Part of a small language model's weights: normalized queries and keys.
MLP neurons of a small language model. Each row is named by its layer, matrix (gate and up: input weights; down: output weights) and neuron, and shows model dimensions 16-111. Each number is 128 + 24 x the weight over its row's rms, rounded and kept within 0 to 255. Numbers have three digits each. A neuron's up and down rows have the sign that makes its largest values positive.
After each neuron's rows, "fires on" lists the tokens most often at its 100 highest values on Wikipedia text that the model never trained on. A number after a token or word is its count.

L6.gate1032:128103084138120147088144080131140120147148125164179144088110155124143069160170125100134175132093123109098129118129119144190092094149111099092104150132144151097121105185121157151109138100117109120069121114141161079101129147116134121065138149143145131105128108162114127117165127120137128112
L6.up1032:131103119144069119104203116154135161134112143092160085118098179109127133100156100100107167128145189130134097179124110149141130121101133116090117143122148145165111087142157131132104095112115109153112098110108080118125099132140140126145125111112130148165098121136121147126142162113125112140
L6.down1032:153071128133093125097095110122142093132152190132128131163138162127174118095193130117129128125104124106124127134126125149149067148148160109149104122110164120133141152121110162135104092116098136168116114147110099131165137166107130127135143161098153168128132122153095106160124101130127136146
fires on: " the" 34, "'s" 10, " a" 9, "\n" 8, ":" 7, " (" 6

L6.gate630:125155155097117111100181133097185085155111137153109115120142116173094160069142149134096081165135135126081125121134095107149113152131105096085150139079134125106133135157115140104147121161156145133106132184101164115129127123152124144131152137134145127138129136128111128114152113102089120112
L6.up630:177154114150140081156100111150122091132126084129098115122126135120130153118135103148113163131146176115118147135119117098079174128138119124113102115137105103104142128120123145127092133099136097097091136122119196154168074161150131135151110167156097120161163118110104158187122139121142128122
L6.down630:130093165102158112174137131140134134116139113158116115137147108117094131158133119153138104145168089120087106101137134112136150117115149104146098158105138120100152098118148127112137144146108145103132112089122085153109135100116182146107152115145104129142121111127115142108117125103126100122
fires on: "," 40, " by" 18, " and" 14

L6.gate1688:130108142186117108117125159123145158114153160103145100120131148155144108155137098135152164117097124184184144132150122117140114142125089140074083140129127141160134112138127145151141085099123165113144140127143115129127163135152151129139120132105124145160140110161142116111110127104116122093
L6.up1688:147124111156117109140181148126107153167128139105126124122154147158132127158141123139157152091163143136175140103147066091097128151139096186109160125164092135124168124120145148151112141091119153173119107118137124105133148112148144151063124154118107165128120126169120164104111137105124116157
L6.down1688:122092175131123159092135097161121138143098109163123135153140154148113136122146095132144120132101117131112168103117166149122125119104133132108145112113095116134149141172084088142131113136133108102131139139133130197150134127123128104122137121127139113122127142136133129114144165134134128116
fires on: "," 91

L5.gate866:115134114141087133101149116096083097079138099128164158125158122131181105156134119075172179121132161139128137093142120142164159152119141135135127158148144098114169123175095166140133114142144143170152131160164145159141142149144098149129088129194139094158142123109079095092153134145103127098
L5.up866:128169146098080110115166137136130147132137146111094135075125130117121110170109118142113108123159144140140141104126075141107091114114127182104127119091148107101151126111109105152134121091103132105081113166130134154106089148127130117110118122111105098136117123159119123140047124115104149102
L5.down866:143179162122113125139132147077117145099142084133142109076163162146158107170111144177121124120107109101125108127154110148103122122105173150147152151126124186129112130108129131144117109095170097147102113141129149133143132139092112112079076151109130152156126119119159115103122130151111119121
fires on: " at" 40, " of" 28, "," 7, " At" 5, " from" 4

L6.gate134:097101088156123136142146085093089177118147138114098122150152149126134124136172100136140092104100131136137105107141133131152110104103109143131111115125110118162119155134149104140150117074125100098105111112115110115082141078142096126188115143120104126148139159111105096125113177125139140114
L6.up134:181084110111102104134168164134131119146119139128103116113182148115119135146171134135145182127137124143121108222087153163161124165157144122123132160128072146113162124109133119115104116156121113112126108114108133099104144125123128153099145125135130131145120184125149159133120116117110159154
L6.down134:119099138159097092097135115143140161117170130097104113133130138133149125125181111150117209114130165124124131149105157092129121130111130116127138116150188132103170156105102113138108126108124116131131119100149113123146087129146104118144127167127157137115155129141150099125145133076135142128
fires on: ":" 35, "," 21, "°" 5

L5.gate1320:129130119112117109127115137143116148146143128130114150116134120092106119136094131134096161105130136101139185149145118160111117103141098105102189102107133162129164085108127144134100136091175140151161132135142148149116097143137142145110167114114158141137103141108095130112130139143121128143
L5.up1320:129100179099084106130145148109095086111132116124130072123140158140119118113124079119114113098175139118145131074102150122081121146104142148109126109141137116144134126138113168110094147117096112118091118105137114120110122138136158136127114147127149121119111127121148136117103137097155147139
L5.down1320:133149151098089103133153109107077149097095101114097125149105133168105130138183138156132071131138102120078165089133094130105098095167134103150104114133109126132111123164068098128108081104162080141124128130124139140154143165120156150114147139133133117126142129160110135127121162106178122092
fires on: "," 95

L6.gate629:124114111121122121131137174103119162086127122118123173099119103111126133118131114115102136154120140116085153120112111141120134148145156121104105133096121157123092087145127073100143050142138113099112088178135120119127108129132149136136130146140156115150164122072123149182108132115142145174
L6.up629:143142113140134127143137145129135148137100128108161104138137104117177085117175162151123137156133147128105145127174124108139127105123113155132164103104099099147153175081121175119115122213133188096144123076093143170139160087085197100167143117141102150131166148145116123098152159122152126148
L6.down629:123074132125129135097145157129134156163142132145121111132118135132189118130179162158128123148102148146127148124123097113153109132112110117113121119147105121171140111157088098164137175084106170093153129170109116158126113135148135118135153135156131130101111108150080137135124065136132110147
fires on: "M" 40, " g" 8, "N" 7, "m" 6, " G" 6

L6.gate1423:104099136144096132140121149140115109133151059156162100130147115125090098163184105141152143171128113112175129115112145119143117141160157155098120114109116105141144090093124131140140134124133115137154108127133170094146135117112102102126163149129096139122096118089102186115135146160137136137
L6.up1423:125174090104140126100106157140122146195150093093097108120107147140131137107090149143105101158152173148130144118156150121095141124152149147132146137093128167128117143107117114120117148089096128072131144130114150105148155123130136030137109107164106123109124148170115176101137136135118157111
L6.down1423:123100162106118117126126119125132123124162102148182125138116109140139145108109124184132137120122086140163134103134127094086155148151125159155122149146168183106120091152154095154114113153144117120096103120123085161153157127131149092089108095110116130090123124155116129112114115140120114119
fires on: "," 84, ")," 8, "—" 4

L6.gate1630:131135112127146088090155137131120158138108124120070145155126115122144132099122134131125141132123176134113126078117105138130127110155152156133134130139151129131149144155129177100085109116128140134131125114140118101138116108121148158139129105175160144102119115131132148134099130128127130121
L6.up1630:121125117149134154144114140135133117120093145148113154137121143139144101150138109124146165140134147110180186073133127163117082098132143144153117094127098132159098079106125125154127161151148120119133138128124145112128133148102154117106148101097099115137109121130142160094143089171130113145
L6.down1630:113083116128099121112090142113080103138141140141146141126175146136164143151164126102133111118124099109179126132103104111121137148131118106094129126127133161114141105096138134163121117128167131097138144177132167121195106143162130169117112125110128108185117143120152115132154087118132136107
fires on: " the" 21, " a" 14, "year" 8, "'s" 8, " his" 7, "-" 5

L6.gate438:130137130130100152081127115134146120112125105089103128141116161114132123126150144106148112107151110103134136150106128130101102090127132152115096118121134153101160126125117107140141123170152115152100147131146115169133098119138154142113095118178099101125154162130094118159156101119087122153
L6.up438:066079185168124107129125134123141156130076141104124102121138113098150150129103108076123161117141137134158134143117151132095093104103152151138128112118135124144126131122130140133127115126111150090082085089151141095084135158123119109123104136149128131135104105112138161141121120093132128133
L6.down438:134132116129142185105131121108104138169075115064126101144118138158118155149116118125130103106119127151083131114147123087136117129108114073083146149112122101127153161127124098156128143097120137175140128128150113143122103143144122157146161124102136124134155152136140166125130128098186162107
fires on: "," 67, " of" 6, ")," 5, " Con" 4, " N" 4

L5.gate1233:120152161159122129160147144150092093129182129116093115099136134135127133147116139095146124129090135089140166175112126112104094124142120121099134112127137099131158163117142118117122179111098144142153126118151144144130140117139119092124113124128102138134122116137077135143136134092138127100
L5.up1233:128160108142092094148141122128094136158099162117107140126140178116131149085139147128153148107118148096132155146169157118171137161144102082112148145120143112122131132123142115178149145105109115125111127138150135175138085114121144131136134106115109144164143088103161133137125129133155122124
L5.down1233:102141104140106109119076168125138131099145150146110146141098150114126085134135139121113133144160170134084112141120108106118167096105129138099111109117092144151128143134108104139096138081138132103138116147125128131123123125084120136138124145097125148089117103109084115136100097117081130175
fires on: " and" 15, " to" 12, " after" 12, " from" 11, " on" 8, " |" 6

L6.gate46:111132087128108147148144095141114131165108090103108109129121127128143111118161106101133152131085114130104105149113127080109157137121151121132113123117110126112167091159132167101116093129075100104105119120109073091110140107092124129083155073145132126149116178141101127113127131157122116158
L6.up46:135112115114074165144146139139126145111137144113132135129114119117106140084111121136121126132090120131094117127111128161089139157126074077166154125096127165121116114108148153128163135115107125132153142158121133140091139104103139147119122083165135108137162126170150135131149116147116129090
L6.down46:115117118117120117147101123164120078109123194102119111103167104083126122105112139126141142139125073137145099096115162117167133176147113156130140152134142129111132144080088110136147114132118114085103147104111129169094142079110120096150122109129139132126126153169139151139085134134114118090
fires on: " (" 41, " \"" 18, "," 8

L5.gate1127:123127129128107140185077104141123122138176116149122143118176109140130163127148121106152158125095116122171146118147174131124165151130173139127152132123128120161085130177106112135126140116120153155107122153095130176120095129134167188131133086125086164129192145140117142129140160127148131172
L5.up1127:102088141172095061108150073139095117055124141127111107146151148138136110117154133125109138187108136165148146111166110072149098145121089161172192104174117096122093128122127088158135133105139142116055085132075152128107131160169131174160088154101109143149109133158116137112132138126135097127
L5.down1127:134124131147143067160154166165147159117171133068111101149133136116117134105115127118109141142099123129157121155125149147133098152140200144177126133164163155128119115091128093123125168124150146117119144117123089139118107103152121126139095169149131080144097133145117109149076099065119112139
fires on: " |" 48, ";" 15, " –" 6, ":" 5

L6.gate1220:142119169114116100115123116149129150116104127120145119146132151145145138089141119113131092185125108106159130120132117134172108162090118082151100162135120170128100136161137180126149135137160130125110146146155097114090142137154141110099098091163187110135107172100149137109081104132140120105
L6.up1220:150112093126127154140152098165120153136093122117116115181101181121160108140150173131123175147170128147100125124138092131129094134127096152122116177147124137124136144210103126124114125156133115124171114154108108086102145169111115103164131119164149090155090139108120108126105108130118143104
L6.down1220:131167135138128118115107092147077130128131081154158146175090139121140088140128123149117110119131149090163141140097120143101125137090155135141097159110105130103099087120102136081124114148116131112117120113111063192147156129139142116121093119117100131138091123125151113141089100116145156079
fires on: " as" 37, "," 8, " H" 7, " the" 7, " O" 5, " assistant" 4

L5.gate638:151112168154095096055131134117093115144071134136136124166120165095109155125116079134110162134122106101121131099126125147152105115121097173077149123136127130112105112131139092119131156129141132134060115115116129117130108163132102108151098098133105122117114132142085163155121115133120130095
L5.up638:138094148101123126104124158075155119098126152098149127173177115102124080154120135122123148141138083154136130128106134131117129142181147104112120065125089114184115142172104137116130151121127124123128136140139063140134095117138093170163084112137089161137118155108097119125121111137141120067
L5.down638:129119121122154125151140112131134080125155152100139084124135107104113101151099110120103131128157135126096132090109172129125142150141139127139147144155079136105125118116143120156143138098144086119135141133103109112130116139097124128125124112123119177162145123115179164171111163139147104151
fires on: "," 68, "-" 10

L5.gate1716:104131125122158127126121129182122124160129165133124160124094154106123153143114116149145086120117194057122092126125117126147159156140032149139125116146109130108129071127122132140134144133155092117090107125174108123124103096157169127161122089167121114104134137108139112118111131131092150153
L5.up1716:121126125137154149152122130142140103117146127165156149124142142128118131116147146111146122125133120160136159129160154108104097122117134127152071107102100126091105140143157052116100130108162113133123138122081114082112162108131152158139112112106090181143097110116108110152071143129146098139
L5.down1716:138100165107147116093146113144140142120154136163144113084121107105143126137112163143129099142107106175148148110172098119155095150139155120127110127122126126118104198145114075121119142155124091132170133114107121133098129140110133126124100133166167126094128110105114112159157139164125124131
fires on: " (" 46, "-" 9

L5.gate83:107105120098095143123105130100208169141156141125136127113143111097144112107129089128123099102116119068083136135107115090131149157142114089111119130122141124142148099134168127155161132118145116125073142086113096142162122142132103134158120114129136135111118162103103130081140131160130119163
L5.up83:144087112157108096084152155157147147089100106130106150144173155131125099144121153154086141155112189132149119126115157110069102125130144114138128145125140155136130145126118140149095126113087140115112145082118120114108127152164065129145112147154146112128138142124062148146131086133153092152
L5.down83:127119112151130123131125153144129098108125149161160110117148139106106111136113124158126111184093096133122063098104069101164107098161144126101142152124113149118147135127067149140105158168206129173117119107142137144067125104091122169132120147153169127117128110142119116114128093150131103111
fires on: "–" 37, "-" 34, "," 9

L6.gate932:116109138122135091100114100098109133140169135135120140090127115157105108114127105196149139101117118139129131122113177168125138098149132137112137121137082161061167135130122124150094136126095174165130120144113125157141118158148144165142107138113166208149129114107083116134122145073142125123
L6.up932:145103116137122167104078127118092121148117141093100120094132123163090141145111114129091147137109104133150139148162130088132138102133121127066107068118128121172154116139137140149100164144148080135123087154129125125184134125157132094138175109124110201094144130178128109127147132106113171101
L6.down932:108134121156131122120105190127102168098134128104103152084161106107161138125105085119087174126146115115127144136139120097125142129123092132167141176123130173153122118105091131131135134106110130128146095122158127086152086118171146161152104116130116116152114158096120087098115087149102135101
fires on: " |" 25, ";" 21, " the" 12, "′" 8, "'s" 6, " re" 5

L5.gate565:135097107181138164131105128126148091108141138103096091147151150118164134146113180129183163145118120106073145122094150131112146132169115156147168116120103157153117088097106127145072154114143117085127118132138095077136099105117123094174149157140100121124136138110122133109128123109136116161
L5.up565:129113089108124096124157160106114147106107140122144082118108151138121149082125096094165140147167124156141100088131142146124143142151124120091153107128148138150128104122151188136137131123145130158135128128087141153187143126147125162115118073147111082137110150130116176127140149087115160170
L5.down565:144133127125142150142127141134119154149118179179135102130177158147137138100150166146160163099118122127114177129142145131123159089133096107097137107130143128140131162164117139115125084142155123139151102091149126093087105113115100119178167133171163117150133142115151114109167142145155133130
fires on: " is" 43, "\n" 27, " so" 9, " are" 7